Weights of a small transformer language model.
Size: 9 layers, MLP 1344 GeGLU.
MLP neurons of a small language model. Each row is named by its layer, matrix (down: output weights) and neuron, and shows model dimensions 170-340. Each number is 128 + 24 x the weight over its row's rms, rounded and kept within 0 to 255. Numbers have three digits each. A neuron's up and down rows have the sign that makes its largest values positive.
A block is one neuron, or neurons of one layer that tend to fire together. After each block is what it responds to, as a language model described it from the Wikipedia text at the highest values.

L6.down96:142099142180158136143107115132087133115118117145145121150162098090123134166122142141114078114174127066183161171132096111111154123088117108161088116134123202115110147120092092150148164136156117131100101138114115113130184159102100113134119134100141134146138117133122090176133142115196095098155151118133149136109124118130133162065108116153145133145117120111149110115182137131100148121124176119150162106136096133136129107115139090129146105116163139144162107164175096093127131127123149149077108113105100179118138136152
L6.down206:104092173121131120154148067151098100118158150153182142158111122144101162119155146105158116141118117108150136134155178136111153110100096131123144119122128133145122112139097119140145084168110150146102183116107139121099097134102137121093163141120140156153141114098114151142153135115117136134123092140113086161120127078130095148138130133186130154171112129115135083127105105123127106140146107125125148120157084137159105101096150090126138146129143136162166115115176131174134120103113167122129049130085127094085146143099
L6.down318:131120109173120126134152121120116120153147105084107129162123108119139125133167146167136123172143114109161109096160122132103126081100189116108111141177142098157125127111077100083147141133167076131148112134155149152148085142135090130122155142143136105143132118065120145096117134127133166152128140128130106139161103156148156125120142122125098156126151073151103122103144100162128145136155137098121121111150105178150122098140108130136108170115149145116156121114095125152143118150139137134095068127159099118128083122103
L6.down666:145096132159163130127130110137142151122093113108139128112131131099102108110116157128134107107108098117120150106104079139132092116127117109112114169123130129176098131154105122119093127099181111137156186102156120123137114173109107119123168125132111140160179094095143141114135100108076144144133149157157136099129144162093111154144116145096117127122128101125124149128164139141111095154155100128076140150155127124150172126103120126090118152122180104139150121093120116139110110142088123096140133103128131087134121111128
L6.down699:127138128132099101125106136138113184094141117136098140131148106068107116108114126106158145138155091141112112067155083167155157128113125108131089117111174105140182173138128115119110143142112165091096115128111119107131115158108079104104138165089130161116122129150112128156123114131147149078146121133124132127168122098125132116133096114143145169098155172110097137129190087126102090120107122129108176135127161100128150103135114140113171127154086130146095144126161103112120123162148100111079138100107153152178140146150
L6.down794:133160133182104125167124131130171121141115125096125108147118126099096119119120130105141156103145093139136132119096106128131138102090153153111139143120156100140153125147137119153117077126148114137148157140112142121157133147147143130112123141098071143120132158120134140118165122110116134152100104096124118143140086115120120131100145152129124117102141109134107099153146156122122124121119093090185079176172110075146144142105135143133122125075112146128145093151089115120144151136106135172107096104114167135095122198115
L6.down853:096155095167110171111133175128140141128115117136140136110166070127148123157086115180122110156110105154171115135151101148156087140141135158123171181132127124165088110133121152169092107103132084143166134169120117142122138133124138168129132153117097151127110119142082125094128150177142152144171154152165139088180146120143164090107109177127123133161110137104130148110126135140150139142147148111091135124113109122129154109117124133164123156138130097134124136145089170128171131118136099094113120100126116128114133090107
L6.down1300:135108106126127105111102084164110113125103108096134151115096142101126145141166106133176101116121081130153147127116157139090138147129152110170112130129128141119136161108119100133179115099136122115118133151102123133169148161090084124111090163157123119147105099109096121125128121126117132156166133119129111120146119122127182180159109147126138185139109132145135134091122113129152135091084140144110122123111109126153106107116139102106151084141124091151160128153154093138165111108148123094088120151110093122125113117157
Occupation list conjunctions. Connectors like and, commas or hyphens right after a first occupation or descriptor, before a second one, as in engineer and politician, singer, songwriter.

L4.down721:116130124092147135111128111152052099115122124113076113124087144116116118126122141128142143106135093117098109116145125155151134114143123141145177119113160118112091104108092092137179183120122116134155128133112153157078156114102102170084138112124139175147105124128117116110176147125121121112117145157151106103124126194129129122106146136146132135149134108094116173123160133162105141136106140155101111107146117173161162148098131126139136159098130183116081138166142134145096139129150128138057104148103149112136099126109
L4.down1295:125138110160128126153146103085150130118136148136143181126135150134129154110121163112146139085148113112128122113135099117133116145153141140134096106152144144136138094097125156088107156161115160104100168146060131141099149125160142125126103191168109128117155157122132123164144157089093138116137119143132110138104132109109091144130136208115115088131137124113111113118123132134106163150093106119170107109127139072142137103129074113124117141137068148106156142122176136124152128126129123137108153162125140189147132149123
Coordinating conjunction "and". Fires on "and" (also or, &, to) joining two names or nouns, as in Tom and Jerry, Peter and Andrew, England and Wales.

L2.down722:117118150143136113148127082079090144120147169152127154093161120147111129088086167106112176133106111150169121167131135144119119134172140152144121155119146108082103117148131105133127117103101153096111113169066177123123114121136110124125125126135137131159131136094130163095167160083149145129088116154140146121143120133142114122135148136147170126130164124072115152139160139169111142134139126109117103144110120096168133134115136153128132137092095135176121126123206140130106109099083141126142123104150135172096137109142
L2.down878:185117127159127131101124102095135137108163164179143141086148143137071115083148114133134109077159165134139136145138165166135139118126186146135101113153132147137137139124154163152143100117150165137152141175087151126124127147159117101119180152100109142126121150146097093129163096130080147092110125124152144122118145127141143135156129118110141122145149135130152152150161125113104162107174136136125151109161089151148144154135092130143128157099155136125095109133161113115130093112113159122108144141086108184124125135131
L2.down897:123162080119132149121122154139119136097136104141154159084121131077152159132150150131127177111153135096109144132112127099113125117081141107156121140088128131121134121125115116147113141134129113111161138113103100126129094133121138140136126116092076149184128106101107137108134147118123149159123144113150109145133151082105114145124144124127148132134104090091118121120150136141152119142137108149121114120143149170124112113132140171117127088120152097130109099157105117098152134128134136119133128140124140120132125154179
L2.down934:140142129144123104155113118119142150180145155107146059173130072094135146186125126138106086094131167145167114115084151154110110086099139129127114130116143145153145125129127150134118147101150130127095115105109150101110078083064179096109099128169131139155126111135101078153124131139132121164125130102145141094150090134110186135108109127130169107131156165114129146102121140091091131167155091144123136111131108100154127126133114120132163123153161147136142113156093120138103114158143173123122146100114123119120118167110
Comparison and linking words. Connective words joining two terms, strongest for than after comparatives (more than, higher than), also and, &, as, like, including.

L2.down47:092109170136129125132123106127170107103102096129087147097121125141121096095126131138182137127153133124125118153115090127132129141147100135111143154126160131170128152163124144111160126116123175108127152137176137121093150128142146140132129141124146143147119138099113108132127124119146126093137095100175140145162130146167166163141138083098104112153154149143157120153132167119104129145106152143125120160165111106155144127143084120161068133142083131093134153113119082147133096139118135119126124113120124183113143137119
L2.down329:128175079152118125110143154116141127115125124160174122132143130157173139130175109107099137133118100111169133146152129154114132150105126179091131120128109161149163133138068083137141138133142121110108182139110079124138186149112156146135093141139159132137102125135146129145130110116183158134128116135152118117123131119110062068152134102107130145135118123146123140121106135112139114106152154119123144118132156119119106167125134127131121135103183134165095146145183099092135095098093105103136119104150149138139099122103
L2.down668:139136136173129162151113119056149135135111175132152121141130135160107139124084131151099153123133051100140132128111097089133122125102134150166118123098123123108129136151095126121145119073121085102142142112132156086088132137137107154105129121115163129104132155124150149114106120094131147117123092122128131118135102144116090151134144095161150100113137135111151139163180130147098167111160174143194129166190129177092121152138129114112128109129137121105148103110140141130139124123126140128129125138129130097120121168106
L2.down1312:147148118114099106160114111116139092120117111157132150118161125101141125119174154127134139122158113117162176150141119182161122106141102137165156115146149107167119138141142156094093118116134120112138098176144151135156091130098123112157119140164119107116109112133145114107137134191129136133116130173094158158101080127113106140121148155151136104156130130157107114171147129101115107135132095136146157141125107158110157153152146116144142161123135138158147154159154099175074167089121080146104122115130139074151137130122
Descriptive predicates about places. Verbs and predicates right after "is/was" that describe a building or place in encyclopedic text, especially built, plus opened, connects, located; sometimes unit tokens like kg.

L6.down48:111156133161158125123083175107126110085128126120161155123122097121103103084108123107124136136145112133117149144149121109100101136164096109119146092138105148148083134132123112118117110120163152121122114106147116161110104095136145137137169167137136131167119130203104075114147174127101140098123128089053127106153115132142115129117118121098155134091136085129155145137102145129112114135131164101151164136153127102187135128130128145154101109172150147137087132155078162110113153106148103147130126118118119158136127127118
L6.down62:122135136102120135167078111123166142131158131134090147151151107104093133141140160140142174132102159128123158123137119094078120156128141110147113117115171129103163124141151140153079133107143132111111134153145100100133130138117160131118133124132117091078101127158169155168086118123151132154167134108134120090118121112136108081115146150107163096095111182120126093113136134148096121108119081123157087152100076127126102140108149096089128103119110090126146143142177099084101136156138106092095144125170118127123150102133
L6.down402:109100148145131106163148111114148140173135133139136167061128099110148126112145137116137116111094146172133119143116160151133152084115145111150108138135109091119155114153145074124123151144128122097149180114144119142155089134144105173135126113145125115141082159109131137127106141136105133139137127149122122138130079130140092167132146138160147124163144104082075105125135115109146098130142126121127127152137124109110105120107117114195125148088134167153144155144163150132136076139140117147129148141103160119101122158144
L6.down417:109117147127162159102135119093108138141095145177095088113115125158106096137145140092119133112097138113125117093146095080113101154122121141107112182137128122120175128143115126104126110140142108107164165163130111138147092141122115121104090136073145115139098144113121124109136096128094157138106132125147139141161095125200118144096121096140148138131136115134090157096160172163123141145128102117110132178115157132177106125140151108127088084134144131135113114113188131105147150122130125122175123150087141150162123133097
L6.down454:153153104149121111131114130088129146130097143127094098157138119123118148106130105145116130146156147143146109116103082173138127089131145123158155141167122085131085153141118133078114117098130159106131175146163129113157169102090129132144131100107115106097161130097117144135170104127159106160098121191126099183137098170131129121123141145122171154134140095127113130093150164137160129141141162130094128168074080145117108164151121163153132153103122171130124112126147151150132131114112127138176078134135102107105153172079
L6.down1091:147114103104110154146099075113113145131126136169145096157128106100098154088121157103126130085128109109122136120139121122163104138116161117140119140141118133157145173128147118125111158146153044129141093141133162132155112129130109125121117130134154124126125137171105134137132120097134142126134169108134102093167129120118121140090109157128117120147164117112122101212125085113083108146131096161144138117125158117126116157161113101121076109147139118134113131146083105127178124104143067109125166121164191117129085161149
L6.down1158:152087172117119130175107159136161147120098126133121133128141178098133133157142159107160119076114144120138148148091137116079168144136095139134152137117124125117121142123142125142132162127128104114097134132128111115154145176094133184124131132144116156115153135149127138126104160183150107088142128146112118102154134154091121161107174137146146165097110083149124073094136104091136100145111145120134183128149161154146156146119167157147141151124126149124113166131118124157100122120098147144080108148129127164156117171119
L6.down1257:094185120119092128130130138138170109111105091146135110126105088137153136111056078130100102130148148140146154123121119108153113137137133100122154147163107106132147109090133105131142075128132103144174162145110111099097139093153131137145129123164131118133135198119162122142143096132145127132125161129122104149149119130107117050116142145137113151172118137077122134170085163071136133122119099090125145112113179135144107132150116172188170131104125100153144119126094147122135147123118134138147135101099111131131118145103
Descriptive predicate after subject. Verbs or prepositions beginning a description of a thing's build or features after its subject, e.g. "is made", "is built", "with", "have".